Weights of a small GPT-style language model, trained from scratch on English Wikipedia.
Size: width 768, 82M parameters.
Architecture: LayerNorm before each block, learned positions, biases, untied embeddings.
Training: a variant of Adam for these matrices, 7790 steps.
MLP neurons of a small language model. Each row is named by its layer, matrix (down: output weights) and neuron, and shows model dimensions 320-511. Each number is 128 + 24 x the weight over its row's rms, rounded and kept within 0 to 255. Numbers have three digits each.
After each neuron's rows, "fires before" lists the tokens most often just after its 100 highest values on Wikipedia text that the model never trained on. A number after a token or word is its count.

L5.down1390:109126108119126145173127130136120166142140137149138136164100145112135120127179129104144134114111154138147138118092091140104131134145148153138115130134122118139097120133086164137154168137103110170135119117110122139149130133154151161116105154139113101162134119120165070103109097128110094153103127166151155164109181136095153162106146144140152145118149108131120128092111137069098134128111141096129084146143118109094127189128144119117099172120118115143125170144104127115113127118106087061113124141106168153119137084132081097108122185149133084116122113182101097152126131099127142143
fires before: " " 27, "Votes " 13, "thes" 6, "," 4

L5.down2548:162103168133154119132141165135108151124105135137170145131150139099098132074070146116151136115163173096107118154171090140118155142157135183097139103176143131150125114160147145072127147126096148127122098163128113122113118139172104143104140137179141141117117120102142110140155164118088128126096156157107112111138114111066165103121158118147154123117141115091144132146151116089136108140114126147169103154142120130119125082128130139149091146116123116114097133137119116110158134178082130084110139184134174110158167151107065126129169135135143118097115100148125093152120150090143095147
fires before: "| " 32, "(" 17, "|" 6, "United " 4

L5.down854:125158119127117103123074120133122147097147129139157176115100125129096136135126122144138143139096187128123076127122101116141131103101114117140105105123105166135114107122116172139084109131111135123129135110153190109133166080117121140146114161172136147116135110129167124149105119112134102155116132136115150112180127122140118151119144158131169134134169106145135136159102121114112128095130123136113094141127147113130131074136151151111094160096120146136134148106079136136124141148167127107169118096120117089124137145170148154183182125130109104124106122125125153136127127119121087117
fires before: "\n" 50, "\n\n" 9, "00" 4

L5.down596:147080178072095129105131142123110143098127120113125100129126118134187114135094103161126147145109127129149117105105160148121097133114120140120121145114113103126117117138142103138119134119134137119140118155126101108119152151118121142131144120117094124119157126116106108084086124163090108129144129114166134151125159123109125160099122153255131094094160110104135146119121160146143187119107127104131127147126140145103137146108151157097131094128102098131111143096114131110141146089161165121155166153148154141100138139126168140031113153135135164117135112132151177114120128120123129073
fires before: "\n\n" 35, "s" 13, "II" 4

L5.down2864:132114154112107090078136159114088117131097136157084119065128108163136125136143175089163124120161129079116145125124136155126165111155133107168136139123187141091132098113170149141119155114155131139121121118174109184159081150196135127073169086166115118081115136111131106103106134130119111121165147139073154109143145150138143050142118135125142129147163173086158061150121129135146114125156121130155133103122152120145105148124137126104140152121139138129134120175121098116186113094087128129153135129109115052150166125140129124104113159109174105168152096087114100093138098160145102127
fires before: "| " 56, "." 11, ") " 4

L5.down1930:116137116138142089100133075100115176138064103127119141120127165136104125181120145112119098128115151092125138107113120135120109123146109133119135112104130115078175087138171131124119125121105090152134159102139101123134149125130139103109139188145110107118084116131113141123125114149116138120099162103120161114114103146139159079120172132138099148124159082133122139132136161119132167113128125147122114104132106198133118092118131131145176142132109069132117124099150134122114138150047158105152127149119112090119124138090120184083134143104109111095163104164095077094128086129116110153
fires before: "| " 67, "(" 4

L5.down765:146147150174122114085145132085140120092112144143138103128121143152136101108131097104092121115127121137099147121103094111108102123144134094135154118135111104126129161108107110129095126127149122134121092119068117130128142137109134097091123140123100145118097148103107147110147179154111112146121166099108106088130126137116122102130140151085122175111140148138133122095169152119126122133132169126155122145135105162097130106103146135158146100104129127139151103167134131117155109126097117114142107111139142127108076111158127163169128092088096143149111106145105112169092162115105116153
fires before: "| " 33, "|" 17, ", " 5

L5.down252:138115143123132088102099135102116120150119146130180107107103117119120130165104132139114160152143123123117129109169127132183144079117117129186119108141121093152100122126115161133108113155156123138117140126148134098077101119093105115087106115147150138170122111145101111124151158124116149104100134088113137130131155137114155090124133088117127165126146090164139145141203136121110156120118082108129138129143134136095141140110104080162134121152099090136168091134166168143104102178134123106143117125122127141153159108150142113142167148133128129082163157181120149104140141148140136162
fires before: "| " 58, "(" 6

L5.down2783:167119151115095086119146119112074146118135120091158128163111128120151098142150123118132109138118114141158105110162123091165113126140133134099090139132129119116167124117133093138117145150135119127143100117100122129151157139104116146118141130135103118103099108131123129120094162128124128079100123123137144103088126100119145139109150075139143184142137147131143115132139135122141157139101156098128144111105112127130180116130135106140144146135109142106098115108155112123106124145110123139160135122138117159103134133124133144116089136145100143077156123169110104103144116160130080144
fires before: "% " 25, "-" 9, ") " 6, "8" 5, "3" 5, "." 5

L5.down52:097122122129103158120135148129132129112127152121087076133101142123133140091140180093103143123118090155095102167121166194090135122079112093091175117175130157093164193088124158153129138123141141139124147102154114097098088091146097114160156138145134066112150125134182127114156173124148130149121145134096147139128112127138087151114102095115088080130138118166137106108118144102088122134157129126141113163134130096141165089130132142132151135116120150135185106125104105106117154100115148137127119131122107135127165125090120097135161160146113143074149144146169153186140122155154142163
fires before: "201" 21, "200" 12, "202" 9, ": " 5, "199" 4, "0" 4

L5.down488:151115140106129083115116090124126105092057066136142177107086082179089133158118110120162132129112102159123148127156125157115136130116113150135144115113069151129077137169121143137147116101164107158135111150120102129094131116169132120092092126113109107117124147125115126145105091104123136127157104075102137160157141148133130131123087092107115123127150133121129129136108151126111132114105101117073112157141159128085130098106094146154126120128115147133106107157111100118104118125160124088149115170144138133101094130145166137074086120129165089154156100135135122144178129120113190089
fires before: "| " 59, "\"" 8

L5.down1571:113048145091126126118118140089132137104158103123138089151111147137177090123129112105089158123130112123162122109121172182129123126100125147142117166128135114107136096149132111136145141127158125117147125138152135109168116147120126144103135146088121139104152110114117138098127149136096137147145115128139134147113130145140154127109110116255098147106169134144141106136128179123097139153103130095170122114108143107136132142115100126122140150135131136125102074119137118133142109123157154150114199103139131123140166127130133145030137128168112161115119155120112173108143122119122126085
fires before: "\n\n" 82

L5.down858:107160143160102140101128112134087119145072132142151169127125132124107128129139119138114133169123124099161123116136143106131131132103143128116122106141153126179160151120085145135106138134122128105121150145122113159121119111162116102157162080122166139104171121137140165147153142170099133098146154139110145077179170113145136135129151148088147201158150142120160149096095126135149104133119143108124126105141128133121126117118114130120127091149132153110131114167165138128119099125104146117128127139121106137063144143099111087129143120157163121171128145079153095113104151178139102108
fires before: "| " 32, "." 12, ": " 9, "==" 5, "and " 5, ", " 5

L5.down2612:114111172097122097138119150129096124072196128113152131110128144141142107088130156131142122076108146096137154153147170156157164083133113108155094126145150133110112159121145091136158126129123162135099173127130142144140142119141105175121147107149080137110152115126143128146159116142135101151099081124119140159131182097156084110135101131146145095120125152135147090166094145115083149154169147105113100142122129149125127116128141111146084086126131112154135117117132166151143138125093133149106126110107153127100142123178160112093135157126105120161102108120135152149178140138127087103
fires before: "\n" 46, "|" 18

L5.down578:112153162119104147139174131133127118089159135118117166101156148147110133132141112115106120114102119103155145119116115134094126112109117134149118194096123130137136109103107153079148149137086150126073168121127169133148143141131112092111154175145089132094142121121116132107145083163160153115132126113130082126099109127135109156096113140141118152093125138134166129124130125135132118091118120093087092104113194095124044071114132105163153122136189127128072124120106111175127117135134112112147141095127116061141078145134122129099149116143125150121076117131157141160149154128141179110
fires before: "\n\n" 51, "ja" 6

L5.down100:102099101156190069151126153131121101141085109125130127150145086177120112155131153087122127154134149125154124084099129133088147131120114148126166124092134077106104118109095133132081127119168109140130131123151151106125123105147108114108148101129145153145129115159127121129114122148111078170070120122092123112153152132158123155108142127112160149099161138123133140138156142138179132138112131152178138114156156129164116140148134100117134119117117087131115145102139138123162146120089119109115159102091113092125161115078124111093129133123121128141136112120138118080086102147105095105
fires before: "| " 28, "JPN " 14, "DF " 10, "MF " 9, "200" 5

L5.down2695:143161096150157117117136114157136135109127145159104137113103103151121149100141138128153094080136096141086120095149108122131145174147089121152123130100125124099114112160105151106157127133126146117139123117139140121097120155133124126144113135136115118089123190129095119122172116123111124113072128142080097122091181106146130120160093147136160152147068104081131148145118132143145098142094094101082140139114140119195080117127161142163059152111131159146114119122119102100153083148115084105205136189136140103173101099160126123082144105099154154143117123084108113139102066128097127126
fires before: "| " 35, "% " 21, "|" 10, "; " 5

L5.down1797:104108123143127107152128113093132110160144101159155137145117170154111130081118134155146104123154146124163150095144153147119131157162106112097085138075173116087122116131119102168224135146136126137160119129119111120131144186147121125151138110153148113085151118135131099162093163067133115179095146080147127103136156128135092110139120126130095098105125123104123184094099078132142114145122130096103119132109111124098129137119108098109138124121116099141102117130112116112178138129178112086091125157114143120079139128144119152138120130117120115170189104125138139158108074158159133164
fires before: ", " 82

L5.down2294:141148119096129110115142161107139103106109114118165097099102143163146113160136152101103103135153122156101115128185133145143147144096107136129146100121160102096103131153154129144091130116146117144128075115146124079112135141138137134138135122126136157089066142157128151109131077150086109103106094122084131147127136094149105094145108095095145119149124156138154112121163125154121127138121125133134133147167157154167139154107089143118123159168137124120078162160156132125138120156119116103127140112129097154134111137074116144124131165095149149108135174108117135110113140162141132057
fires before: "| " 43, "|" 9, "." 4, "movie " 4, ")" 4

L5.down2298:142126172095138083101108165137129130110137122138149131124144142165192114102120122154122145112139141127131069150114112114117131129130125148121117160120138146088131121138151149130165156150121096133103133151111116106072127154170126129120101122187181174126181096100107091183101128112093144113159118103083118139146136118131149142146130035113168145118113172067140167180112160119100110147087098153156095134142171090165105149128113116115121186161166149141130146131116066171118108153097135117059131176087143107143159142114113094129141125136156124161105153160154135127143109155117139077
fires before: "| " 73, "1 " 7

L5.down1495:116108126100118137125112109114126128136109121117114100147117139132149165142129139107089133144127141131143184122106121133122118154104130135121138143129134140133126121128122145118119124106119105152130116091115148109123123124126117138148151123133146133152107132117124126105121113139134114122123171123136157145099138133138122104111116126255111118087101109147146112091131147115112144119129162124147107119121119151135124117134138135111145139110100129133146127138159140088121115149110141095147174108093122119118106125115134121027141080118125121123144147102108114121147165131162069103
fires before: "\n\n" 45, " " 12, "|" 5

L5.down909:141050177048119134109116119103131126113118125096160098099152139121155075103131073151118128155173137138133134147120156132124100124139138118184094096144111103103109108111161093158131131114139134128124126186131144102148150130120130139122136113071126147126164126116126109110116107153101114110124117113169113134148146123158143157128101141252143160104110118133101130105124166124129142157136147124135105132133130128142146121111131134125153159096143113128120099107143187121138158110143102132118170129136133121115166163152132144063136136147124181105117143114143222139129145125100092065
fires before: ", " 58, ". " 10, "8" 6, "2" 5

L5.down1925:098130138134168111120179142102147088147156135130176137092131131109121088104110116116078138122078151116152094134108155132095092130179103145181114129123109112106074142196134121110123171090143176126122144122138117132123106155097144075126116158148125069113097114124136168157101109101103121176121135146124112123106117141129121154121075108139127156088106120155158102174138173145122110144104158106112129145075119109104112163163150128155117130148153104132114129123134148121131157107146146162111162101136122121130111132154123167100081148133159137145078118127099167146141098110103146139
fires before: "s " 31, "\n" 13, "\n\n" 11, "ic " 4, "n" 4, "t " 4

L5.down1981:125091132135124127123109164177130109156109097159169182155153114165089136141143134092154142178147113126120142119157112155134121123137092139134133133112135127160101099130073149132089135131143143102114129141164091105105134126147119128140132173148137130116137129139123082167095121123106145095110128131129142154209095125125126119147077074129147104125156101107123132088165122125147127132140117149124112190102134131125066153087086153154113103087136109139141126122105122090143131135175115067124145190100148119147123135117144150091157130131167134125110165189156116156073130087111169168
fires before: " " 24, "| " 20, "\n" 11, ". " 10, "1" 7, "Source " 5

L5.down1466:120115126128138122128119122148145085112129127121106161125113144098118048171129131118129131115125121127125127111123123143126137114110154149126135124142143133112119105161100149096151108142129124124133128143154114071138157109125133133124135166133092156128118120152164124127110119130142135120125128134133102178126169118155082127135128118147112137123155150136078105164187140169168119127148129151112113177166093133161177166150106125160136130138141097218098124166141136113126135114119128143129137179108120137172106130131144087103125116135127107130068153136134131177131119124129161078
fires before: "% " 29, "|" 18, "; " 11, "\n" 11, ". " 6, "| " 4

L5.down2494:139132128123124148121177116168148127128131119152115104120123154095163096153154191129160116124118111155149163109136146137139105152172137166101173158139116102135090109149130153138114154074141110125109118154120061073073127107145117100172142126134118140095101125106153155158158151136129134116160116134113180100164169181138123120172153146092123075133121149066133125146142100174128133147157132102107121115105095121145123113133084124126086146153115198183136118151124091132126123139141160148135126161118150104166111133148120107099165106105120168103087129124088113155062113113164110108
fires before: "| " 55, "." 14, "," 4

L5.down526:134140157114128149129112138113089116117115119130103112149138135153138123106134116107112105115128121090135179141094172129128122124179120111126092129132150130128117132128120131152144130151166128148167154115100133104119141120155124163125148102107152113106133102094139069146121122083127147137113109119117120103096125142145105156112128133121127140132084132088143135153104138109102140117127111162090148091141162158157115153127139130108144133155114136106129135130132122161115142108078129153084109139113152129093112135111071144113130118127139120105102115123106158138137129104137108095
fires before: "| " 60, "|---|---|---|---|---|" 10, "|---|---|---|---|" 6, "|---|---|---|---|---|---|---|" 4, "|---|---|---|" 4

L5.down873:128140112095093152127118141108089119107146102147147134121166138123166142169106161121126118117114121094086145127111133112140093154139139093139181173141133097109157118142139139127151114079142146170118117080155093094149131079147096141089141160118134059126143119163100123144082156132109167106104188115116165126158139096163140145153111103126125114133138069157129109126134153193137118151118101092097156144085109072114149158155109153155127108137116114129133113119088136154085121133122125101112122142077139161146144155100107107132134139150136108144144144169160125131116136107118202134
fires before: "| " 29, "\n" 25, "Turnout " 4

L5.down1067:097199139139123145130131113165134176118096111134101135134092153155159148192165188177114139128099111133125118158090134164134143161138092115145149113126181139107142137148134120127108142168136149129089104166192087146108113109152118125105121106138116124125133144149126150086107155102088108131130090109111099144177128122139129145152142135122116071117136136076130129177106100112162165157123126106128125124139098121095130157139119091128123177154125069140114110067122106172121142117134212065136127109090152136154135167105143095106101121122127123186102147136133119142125119135139143114
fires before: "." 27, "," 14, "/" 10, "m" 9, "2" 6

L5.down2377:128134120145137149178140161131123096113099163088092127132154151135142116112161141099140151158168147128153121111132120134100161097147117133128120153148135136131106089113140135091174158090118142143141102144147127119157111124150118099114155144143107125159127091157142126172127137150148122117121170140162134146124125168119124098143144088130134087111135133105158113140096109119118165100142187128115155146085147090105096145137144120100127057093115120111095131084111142121129097134131113117144140134142114098124143155076113113119121168143168141120114142178141060136085099137155173112
fires before: " " 64, "Votes " 15, "4" 4

L5.down1818:138143101168145151136098118128101131145132137107131155147178080171122123123149156104124135158150115139185142169125144155133079111073146133096115110142085154119139128109158171103094128123088144125121149129132110157128134061117100145118142134148109115141106103200145094097129141133131084172136162137136120138121152125138131117166127141106144137149125097139149140106098149145126148168127156168115141142114103119087133092129091145162135074106163126138137112137100117116146131164121144082097140156154102128088132114139109138136124101114085096128117201186126101075071127145113171111
fires before: " " 23, "Candidate " 13, "±% " 7, "Votes " 5, "work " 4, "W " 4

L5.down615:111167162141121119138129127072129169124157104081141079141131134135088148097124113170120140139115145096140145091130169108144102119129109169155154105109126149123140125130149117155155097129134131144134109137108142119148104135121130148126112072110112134150144130110183148130110152114182127146156139101119120124145079108121159094102160085144110151131109163132114126117118119084106166132154128112139149110154144182120129131153117149089107156145126097087131105112150147168113098116150115114126129125140141166135098166140133148114156123166125146139145157169088099101143111095141141163
fires before: "| " 52, "In" 5, "– " 4

L5.down461:093138178116146086169114124157144090142097112097177136090145102174072128114114126117113125134138088115112141091117093120146118122097127130100134095134108159145141140164113178168122107112127130105111092111161149138119155117149114104152105161164145136127150092151132103149111115120072146134099088087095144083144155124159108112120118065108139104160142107092102147139179111146130140147088103197114148145137143122125120134113125128139106151104133145136121133148116145121169126102144127101111118130106115143123085139099118149087156113090136129119175129110167111153127146170091095115
fires before: "| " 42, "\n" 15

L5.down2714:146118091165106119132118149105113146127115108103151100116132148146136139136131122086130104129123128141115129122104147134117092114134117140155155186102111102148147123092098128129162151096097125168102151140119096149123118103150167150140141125095098085120084152138134133135101078129157152107127135119144137112108144149141136085100119174096130131061156067129079108142165135179116140146136124153127144169108166126106144136157149151164157149093113150097142096158111132164100143188094119132131129130106130155185127148091127110121144155121158072135130167136102079093134110141146096102
fires before: "\n" 74

L5.down1349:145107122119143086179151128100130133091170158102118128168093177096107116090108148136125147114167133116130115088163117131092131135150146157145129146141158068154138088146125106126125126153124159092152130112171127104147115148104117154134133142104155151096099081110123135131150124126098114174134136109126099112151133117106139135079152136130146140141133173124154101170082134144156117121179193099081127092095162199111152140146102144106119120135102087148126137127123129128123141125081163120087147109160158157109154101141140150112166105133165154144112161142160124104137154116152156117
fires before: "\n" 47, "|" 6, "\n\n" 5, "," 5

L5.down840:127125159147125104128157105117180119131141163122143119119134136146141122103165067150135142123134121171123113138172083150119151120144125142120093089103111158082110183130094125089111181110101163124142113092136139118119132127161144131132115080151132155131138150162125139120105099107104098117114140123124080150169112085110127153158109133137195143140131108093125135135122087093113137101123098154148143086179135133128136097123068089111148137145188104128114121147117115138111102097134104152110122162105138169146096143118135160176086124100127130148100133125127141145102130123137101151
fires before: "| " 68, "–" 8, ") " 5, ", " 5, ": " 4

L5.down2234:144117140108116108193124123166147151147119103068137098140127096101211144098117117138137169131099130141128144207136114154129129154133159106140188124109123106162153147169134124135112115104147123144125129141176184164139151146103127165150164125155136164146137169135139080143144120124158145100134110144109140145123120088128127140100105087126153119099127157154121134139141136137113141123126078148139125129151126112135139103129121105105150171141113094113129099108159114129129159093122105174114123124092074161157105151139129138120132108146119120103134152173090135163176136069167098133
fires before: "–" 17, ": " 15, "201" 7, "200" 7, "202" 5, "199" 4

L5.down1427:123121150132125115139105132120121123122161076100103125074154164131094128102102105134167123108111118126109135114159171133099116109186140128125150154139165105121127143143175122114168112168111122127140156146163115138123123140138111129144142143140083139112104108134164161113117139088141131106123171110096138144081148155158156164120164119116099117088140111144130177151111121112135165102164134151146119123109144112159135129151138163121154077156136159139129165146144164132106138135142139112096127167125151090169130129130135172148123120144184147133143096083164138134113158130137118110
fires before: "\n\n" 45, "\n" 33

L5.down829:127097139068113174147133121119114132088135101128152112114149147111098144115122075111071119145145144112114145161118136106112094131109149140139112116126097144151137100113146138153159120115112142142139128162105121155161135106142131163094118164085150126096124125104144130110132104119136118130124129157131115135131132159113140144155109187255116143133107122152080116124145165184123133147117117130149167158110109109088134125138159154140134135091129144099113072114130123121142108142150121153135195126127145133103111139127118136059123136149098166129103128113159172148117100138123129062
fires before: " " 42, "Ref" 6, "\n" 6, "Result " 4

L5.down1047:156136137133145130122148110130083138107113133134057145111126151116125114131116115136127130123139133146187148102088157083129116145149152130128125149152159143121161121136161137121121133139075128114136155126156091147124122147132123147150126099150156136078135117109123105136182102091123098132134130125160117140112095143123172098173140113140148123116121156099142088138126144138128138116141162172098114137117138101095112191161141139118190108113132106153114144153160116150148121108168138091105159117095128105124150125114103153096118118119138162112084121110111139168131120169158126098
fires before: "s " 70, "o" 4

L5.down2905:116134114161112043093143145127144143144113143107153131133133127147133097153137141097100159148121134143121080101129104156134128156100097076161126077136138155131142158131139130136133126163152132148138149071167113103107121084122117073145104139149102149128095116137124140116143145147115144142155151111132116133156114130124125166124141114156135094133094147175199143100137135126112112144113115167096054192143142128147133089101073142144139147113117097141099186095111103126158144107146159130139123135120096119121169097103127135139109100129121115113141109157110131112101153136109134125
fires before: "\n\n" 64, "\n" 11, "- " 6

L5.down2589:134160178095132132133147080082077114106148150108124140141099161144140154152134131147164149099136172124103127131159117116104101137137087116101123172152141103133111131143140129114121108135152112122129131112083130136143107141151115130078131117135141134106126104137125146126130092115070084098123103150122155134143151154129150119124139122152153099110166132152095116129133165112084125172131159153121096113144129148113123138130146175153150161120123102147107138112117116168177124113084121134149124131123121148085113166129131130120083129117079110106162088106071167153142123121115069033
fires before: " " 39, "|" 9, "Television " 6, "Main " 4

L5.down1656:116109058108175106092140145122191152133095133128173141137123128133094120134178152123121125128146118127152070091132136104113157114132090111125077139113100126093111119113118166134137113143135123103102135105134142135100149114111146133122172129148132172146121087180094121096092109158109161167121114109113118109100121121136136149121136128158140117132093076093141131168161122129162145133105126157118155099097158142129125154145111136110157090119111082130136162089119145118144104167136152098130132141133130119163135128117102114134164150108115114123123153143146149175108132160147107127
fires before: "| " 30, " " 17, "|" 6, "Ref" 4, "work " 4

L5.down1863:114134154124123139106154112136147128114118142123150162090105104171133117105166138121135110150133126097120115112142100142139130173149132134135095124140126114125096153111156130122140150148156137146183139126157108147155167125151089125129139118151120134118098152110134168145145114114091130132091138111123103154151147097120152087107133127108121163108160154152088115100152104124152119154154126138127153141132144142119170138089115104125141135139180140108133126129137160091109126089128148153104142122172111106124113173125091123098117184114151130140133097123167123164093098077129116162
fires before: ", " 53, ". " 6, ") " 4

L5.down1117:133099143134120128114114143120149157139104171121133118087130108152155133124094128112152131119107103126137130102151159095106158130165131153166117148121107174117150125089139107176173154145137112151129125171123107102118102130137102095133127100150076125176122135138130099128180126148129150081139104107128123169117129121124145094088112118124117172117140129179126093126115182143149126119147121146131071151126133152132128112115127134141145117115056180128110103126133126138133118150093135117113159089124087138146115117113139127124086110123152116121137122128148110119155144129117123168
fires before: ", " 25, ". " 10, "==" 8, ") " 8, "–" 6

L5.down712:138155087152101113082108151128159128131144143132137080152127107104164143058155104158120121094096116145114130172146127123127154109100138118138086135145126156161109121105111120136112102130141143131142137142106157116096126101092112130147116132096167120127124113104124099097132112118180120133139098160144107126102189115115132121141116162092131123161110095152114134123157124112153152135142122124137142113133161144151164115153116167132121097118141155107137140105149118088158140191101134195126114117126089174123129133191126126139136111117174134122103124146140112165094158126117156152
fires before: "." 31, "; " 10, "–" 9, "," 7, "\n" 6

L5.down1871:142135190136121105127131113179165145129163125130123138105139142090136122103117103167136112134122122094113128150120124142109130116137131100147116145123076200115187088161098137129147119081145154125127097093155122111113139095196139095096134143129150159148069160093169141069123108105122083135130114109086114136154112136128132106134164122144129196124120160125145112159113139177123147110098105135118062140147108140156159102103107098115101163109104157109081113110148090120117142072112134111111124082123120107185150131114130110116082084087147163118097136116108183141124135131130145091
fires before: "\n" 54, "\n\n" 21